config = dict(
    n_layer=8,
    d_model=192,
    n_head=6,
    n_kv_head=6,
    head_dim=64,
    d_mlp=768,
    vocab_size=1006,
    activation='gelu',
    norm='layernorm',
    norm_place='pre',
    norm_eps=1e-06,
    positions='alibi',
    qk_norm=True,
    attn_scale=0.132,
    bias='all',
    tie_embeddings=True,
    parallel_block=False,
    extras=['capped logits'],
    init='normal',
    init_std_qkv=0.0222,
    init_std_o=0.00555,
    init_std_up=0.0222,
    init_std_down=0.00555,
    optimizer='muon_variant',
    lr=0.0184,
    beta1=0.95,
    weight_decay=0.011,
    lr_head=0.0121,
    grad_clip=2.0,
    warmup_steps=91,
    schedule='wsd',
    decay_fraction=0.653,
    decay_shape='linear',
    final_lr_fraction=0.05,
    batch_tokens=32768,
    seq_len=1024,
    doc_mask=True,
    train_tokens=213300000,
    steps=6510,
    dataset='wikipedia_en',
)
MLP neurons of a small language model. Each row is named by its layer, matrix (down: output weights) and neuron, and shows model dimensions 0-191. Each number is 500 + 40 x the weight over its row's rms, rounded and kept within 0 to 999. Numbers have three digits each.
A block is one neuron, or neurons of one layer that tend to fire together. Before each block is what it responds to, as a language model described it from the Wikipedia text at the highest values.

Final subword pieces that finish a split word, often in proper names and titles, such as -ment, -ism, -ation, -ing, -er; sometimes a comma-led "which".
L2.down58:481423486523456486542534466437482524484541376486451525547509513496477527463481508558454440487542476497435419525493488576573479497499484505470547499510457481512523501491435474498460503530554449449528466478512471505528436516450443519483462533569544521534514534474522491430487548455596529564518464421480526520466563482497550553474488430457427523474471520510531510467547487474495573548466448560502477475462517565562467521558415549593491520553463517442497498519475548503510561544516464489471539496460512528616467483481434515452520460560543508491566528528497524510501468460482487528
L2.down97:507604515511500481419429526488475573547497399503464436523487466475517514562550543506477447561574489509489489483500555561529526482464464480467514549562447507511461555513457480508482526513528446539532501449429475483483539560515521509523558531459502465412555472513516569523505550498540539546539509462555440557603500432427536472480425546432522479440473549547485479460477536517462456488513519402452455527435500546512516498517438445461425503530471458439500479430465458545476509503542539541522509490476546498532443471487520566495514502490507578503495518512532486503509482554502492490
L2.down243:489463523483443502435457487476436475456559520451533552466502528487510558454513452557445526491485595448516446513471561439541491493529468506491469472491539446576538502496506504513443563462520466463479440529540490434434423479466481460545490428481513512471508554525438519525500513518484555530523507489537443568550520508530514532470432492472506483524480474523400584549518554490535522490479519498478582498456437467533517563549473508504522483506506544426555463419494576524489491535485506561470466467515565522517457533529496534452490522571544564492566420451471573479418518515517555526
L2.down319:483537448457448501492523441536470493494430528422475499513500510475531450509487467554487495477532589506545522482483477480520503535486446485543466590421480466488441511413539505508518502513533483599460467465513413513534577521475523502497526536507421466470497495505563505499525594440544498553463529493561381481555518515492456504512514595497461438499485434528522533490444562487456525491545575431477474450512512466508495518535484529489500538455461440505474514544467526469506509513510543533513448427552433577514508510440466502474550489550542466551537539439526567464538523513498485588

Prepositions and connective words, often split into pieces like A+fter, th+an, ab+out, w+ith, typically opening a sentence or clause, e.g. After, In, For, than, during.
L2.down47:516465412557508543445509479483524480511520499414489545536441444543428451479604496472518505465444519492441538453509530496473477453474506478499491422508567478544555533458500529494511468545539513582461555487488521478549469510492533472539502439512455488532571415459519561558491495508547518482468518578478501480466547512529525445483550493458501448600479482509438537553453460443507500540498418479524477519521448537499469433477533444529499497557549529547505531537535531562544468552467471557469496537464528487416526479495496605504512455529566487527474505514434545473484510448441432533
L2.down471:559490549565467507504525522487542486449543525483473508448520526535398513576518505520510470475508518526480576446490476471460509463461503512505523446399524566526522514519550546405454444514504509540538480495461548461486440469513383490550521497521548463501535496460511511549483471447521474515439523535441509539429505503546513441428539596500429493495432543514485480513503528431477360503513446532505493516595543509502499526531536493514520486500482556525508476482590436575487488537476488502492491563502467454536484458540506497471572532540553517460530468513422518457486469500518543456
L2.down534:568522534436534458512431522484548521403483480454593568563476497547447548457536536435494459523443525492453535483479528435507480531477511528566487462454497480517458451448529470527484512538529485610555500434534460480466510491535507541493597495481481503528462522512466500567488515482521487483494549508500490470546556526522434406484512538498466521559483593518490460519467539466461428477558558514477501539469521504454477527452440536505535535479579459520561501479533488474574501515489506549516421484435450482391490465538554560443514439488462550528511538518488550459510483502489493473
L2.down658:521506476474489517447494485479498533490522459574435455536575474423422514467515451480494424457480523475451530482573516472447561541534507548562452673512464448540470487508506530487534492499494482514529515473532512497515504481522549502465484444478474475456534505480510547480446498522563531508434489528473521451432473419398533481545517530541487517499574505480522471579501524465549508470434492450481439522518508529532538484515567491470521492594541536485447447511480459458533421498457521439579564551498527478540507540530529514493543511482490533494473544497539501498560507567455426454

The preposition in/In introducing a time phrase, mostly a year or month, often at a paragraph start: "In 1940", "founded in 1969", "in November".
L5.down324:526478463516519457407459484523517449538555475568493587542519537593411486464574544579533450565537568527502500543499463492445421475442530468500483450494478567510533519469533470535520535551543449507542488496534523509476505503500502430530553515520524484525479408555443528412509460489543477515477417548497459552490510496486481481500495500559414548468488567506436515513537511516565514422453502530494524549445541473566480458510469489510480509485514473527506511495495492418499511472541518527585421505520486494539449450558451509582468469510489530439475475488492452487469529477413506482

Periods ending a sentence in Wikipedia prose, including ". " before paragraph breaks and ")." closings, as in "captured Corfu." and "invasion of China)."
L2.down389:503599557499539544524493512434482581424517462514494466525467489488434526514504537452526459572519482431500523486517519567480524470539484493503564488455511538483468580506511495484492449495549586494553517447512474497402609560488465383517532459486547517462534464543525508476443563442460454558469526557539475451526490476460465501503499540435471515486484497518437469544438541512570468504470490496467493484500582505509453506536455501472464501563515475522486516499541472550446506552524444561545466480523514499397404537474518546475536500493474518576424477522487529469520483554495499485
L2.down422:496503540550424563546433520451529477498470443493487603540483527524577497541559518494472571602476436460442427489500510541452496535514435428499557546510461508510453591534434513435423482519552496478474557475561550473453515530536562481504461459523470501513486476462533468490450527484508499502465519535437489525464507427469498460468438520475459494481507461458505481539506522569529590479485476488510448502467468479529557445489465455481517517491479422487496474486493533520460563538547551490483495539432431509488481443507515517546522493499565557483576484529590492568520501546556475519
L2.down563:486509529488471476546427537558528557443499480448514465466509555488512533541491574472465484520430450422464437553628479494495488542498416433505483440559408540477479550641557494525468550530517500463534548501510526547491494509481550476559485500541506479501493535542454438513434564450505481449504468467498509489502536516498492492542500455458424500518506494468508564508495533581480470456566546494465487534460510522524513491519478525499482558536478468454527558482507513538457493500528494561534476500495470481492460425472547530455553499481450578499485499468544457496437452623468466492
L2.down667:459524548491537506537519530414522451491541467451536483512467437528448504539529556525428548512425522439463492568528491501475472433547490488510528565511499496534500522509558483460567459515483483479524537500534463509476550488513421446529460538511479490486544500457452493482514553524529517528495537526542383447495565410438499526432559563458468500469481481443454447493445578467493475467459508504482434475509473528496486546519495491498501491526478508523566437485508593565500458507520538573475504467439539531369487544477601477507530497541462555534549491503463494511548524560520567480

Fires on tokens closing a paragraph or heading, such as a period plus blank line, a closing quote after a quotation, or "==" before a new section.
L5.down213:459518528519506507559469539401555442516496525454536479488541542485432553533596534466431528523464509486489547488523521509473463499510555429613528480568465520494510474511501520460494423532499521497561489520610501479513534546500526468526489580487419443528501496492509455492478574473568533494518454446548468468512494414492459412498501545406542488498422453566469511543435507488479526533502447429557519551518483472504508476493468501472534577508526490517492493537495500504496518494452441475474503474482576486394406507551497461533504506474485551505503546509516500517541508540440526444

Prepositions opening a sentence or paragraph, often finishing a split word (O-n, Through-out, D-uring), plus mid-sentence "in" before years, months or dates.
L4.down50:570528505412482543528533513545518571563532472446513505437594468481427519518578479508500458476478533544509417531406510512462513492460497476545489560533524435455478463424500544485545407527524513551482520516505449533466581587468448443493509478492501541502456466524515541455427460450519505499485512556481462454513538500467466479413442501547462561447473499494485543546583521452467491531470506543480503498524536434521575494500549523592455489502505538533589494504502441542528509495462508487506479488489498483527491494486496535534413498566487528484441563524475495460472516456453534561
L4.down61:473420558480432528528567492591574530579563454448470510514513474457458478441542457498522472570554550515486484516459513475524426570451424514599536479497500457493508487442452479502506481472546539519431519493489497489492489520485493504477573476566472497544538466507544437511526472520502480480500611528538578473541484592487483514504547517499532440531454492496442555527527478414471453559477424488504425502465454537519429434433489465482491488516538528537534489488544462499518532473479428524527528490509520506455504471518481538398516509524519563522486523488463507492447576546472499510
L4.down85:509526475427502496541546474537519547516501555490496507519365526449432500472543491537430453510478563513560496508436435434584458457510462486525511533457518456498506584477508525565544474513542532484537504513470489479515535486570538463449538445473467524462490465540486480558522515537492553517479436460543453575529511582491443521467431483456548553501470524462470597467555497563492449486537512524556527432442519409500502499457477570527462462532507525440484516561520530562514540554548484562553389529499522453495501514516497497472482474468535486458501507521485523482513466446478493445
L4.down89:509501443446556428567526508525506470542588512500481533471454529570540425468530480487451487498441496481459550520510508460515484501455507538521487523547557486502397554484525578502492443539475473499511494516469525507502621466478450487545459612465503531462484533459498416499466510564415524507465540500521473466448491561553383470416551502478497495548458487530480506488467541512476518503546473547477509501500523554464526580504518526572482501479460474560542489577506506556460570476466531506501495445451495416425518516523507493497559478466489452488528457500547474463538465536462560503

Final subword pieces that complete a multi-token word, often a modifier before a noun, e.g. teach|ing career, nat|ure, scient|ific, cl|ass.
L4.down26:465518526482473483545458492453490577488547534535523528503483505492448513467558508528493530510438502501492584482409483530515568453496499500569464464484449507523538602450497442411450508557474512525585428498533458498478487523498494495497529503467590505525504485476493443537540518519454513539521561516534521508511504486556453485480487458488506492516482536590478494472461419540516515472566481457499477421446472452482441472509521516549496464549489420477437524519509439487454478568539510442607554486442365540437491571493504547579520494518449480468492528519522541535505455483484551496
L4.down221:550482559454444571519482548438496510463554535538562527514486468461469514519500530493490443533533486469501487489465488427406507532493493482469429445539531565560477552469550553529470533484555529590519522484439470485512519497534517528512442437471533427475459498512458528463504573482510532524506389445543543455499458584502537462502508531464477571444507499528500474462478467484464461446561435509430468516463549509529486509505515459528539491505501487540508498483477425461548562566577540468455518456559506525521444562534574544441542540500494489517505543427442447486570457474476540518
L4.down561:523482451502474475556523520494449534455491513486534435441495497463521457448528444459482460523472500532490511529493566476489563548506451499517452480493538548509489556509515500501494488451449504555559520518494436481469517518468530465436558543465420514546491525520528493550466582461608524538489486534511476463498484583454593543483466468442457420475516615515460472582521510508568452490470570546526470475487560417509521505451533477454475477462506454477565500500473534496484535505488550534504539529471421501488517546476593505445569501543471474397508508476405518547549473541496493468
L4.down752:542511414480467492493539473505486496489553457541490489476437441482446450492533562539518538496493540593518515509502503455465489532448566490465581540557482525464443552507495473532468548515565512489489492556543563512515507533496521461411526444514479532570443606435528462507528485502529496515477497494504518491469477487502497511473497505492415522511505397500546490413463444455545523519529466488527539512478512443454586482451501646510490443612547533504470431510532542548493459487491499533522482512457498473458449535459495524470549437415514557482544517546513494515479453516464546480

Periods closing a sentence in Wikipedia prose, often followed by a new sentence (The, He, In) or a paragraph break, e.g. "missed shots." or "villages."
L4.down115:442536525421484549522431548472482466472532504463495507453443543454515564542553493484463543499504473423502511556536533505531519511496437445490515547491485554461411470481531524417508482497541497518467515472519576492540450535456522444485522504548507506524526522485440453501530546468540446526490554553475445437526508485433536474505504527482480532522490408543526544547495577510503432490541513482510486493432470545596511432558429489470512514559473412453502493459540606521465494459507482526433529520530500457413485487543574610497516482480446532465559506538508508548479503550509475531
L4.down267:481470535549451488565583457511562501484449481530567518482414495464409443576497465497479456558439490544523505534556567493516468458495495536568525449449438504564538556531512526539494478524474477556502450527487566503500507558484517483475499491557502551513469543557419459550452515593518559508516499464499536458550516539429475512516552551512523455535473456517471494480486590460524527471487514342456550502444494470460557520504497502494461455499482418476431478535457522543528566549481512501478527525491492504470466441479503477495505519450515469477481532491454542489456518534416497514
L4.down299:512530570511502557507459461437549547471430475510489447493463500492495505481494549484401455577482452478475491497491529536474520476493482524521487480498467502501535533508502520541503484462546520489544507459495550528514468571479419525577466481429475525462543500537480517553517547523518500490455527500458400454551507457497438490443467582475512522504484494561505453468488581522536459468541495464532500504533461532432482554499477521452476549527533530467540484443416537516526523539507503428511563522584600519396371516473573535459546445540496535593460459513520539471512462542503492506
L4.down450:484509490465542490482516496455505416476508459458513441465479538513489486472589571473468477464420471500525455577468504434562504502510486488554480554506542572470472458530482522468463448499619453488484495468490588479518461539484480527600485497538516488504455495504473469471511526471584450518557490483527427539532547510481522472468553497483458569479469438519526526542546497500559493523541534503440456532544525511497520555614489519525445480522450462438530499527539561518538526582483452492473535530527524469478521550477424542505511456432523427402478410530483474466496488548472483538

The final piece that completes a multi-token noun or gerund, often inside a name or compound term, such as breakdanc-ing, Christianis-ation, aesthet-ics.
L5.down759:525482460539518534527553546469481500504551525590475470441464497511486499440459502474489502536511473501504438544429500534500528489493518376501529492540544492521541549546482518455485475566465574477491460536475489509564541568498547445450498503498486511508509461523499540549514539469530440525474516432404478494472473459475469487433437518470568465533533514575535459454606489466536480519570464559515420531489505544535476546421498483493488509495553506465464445535552469440588546460502475567497511424496411468510520454538566461495433531528471495473519534491429478475487469493523591522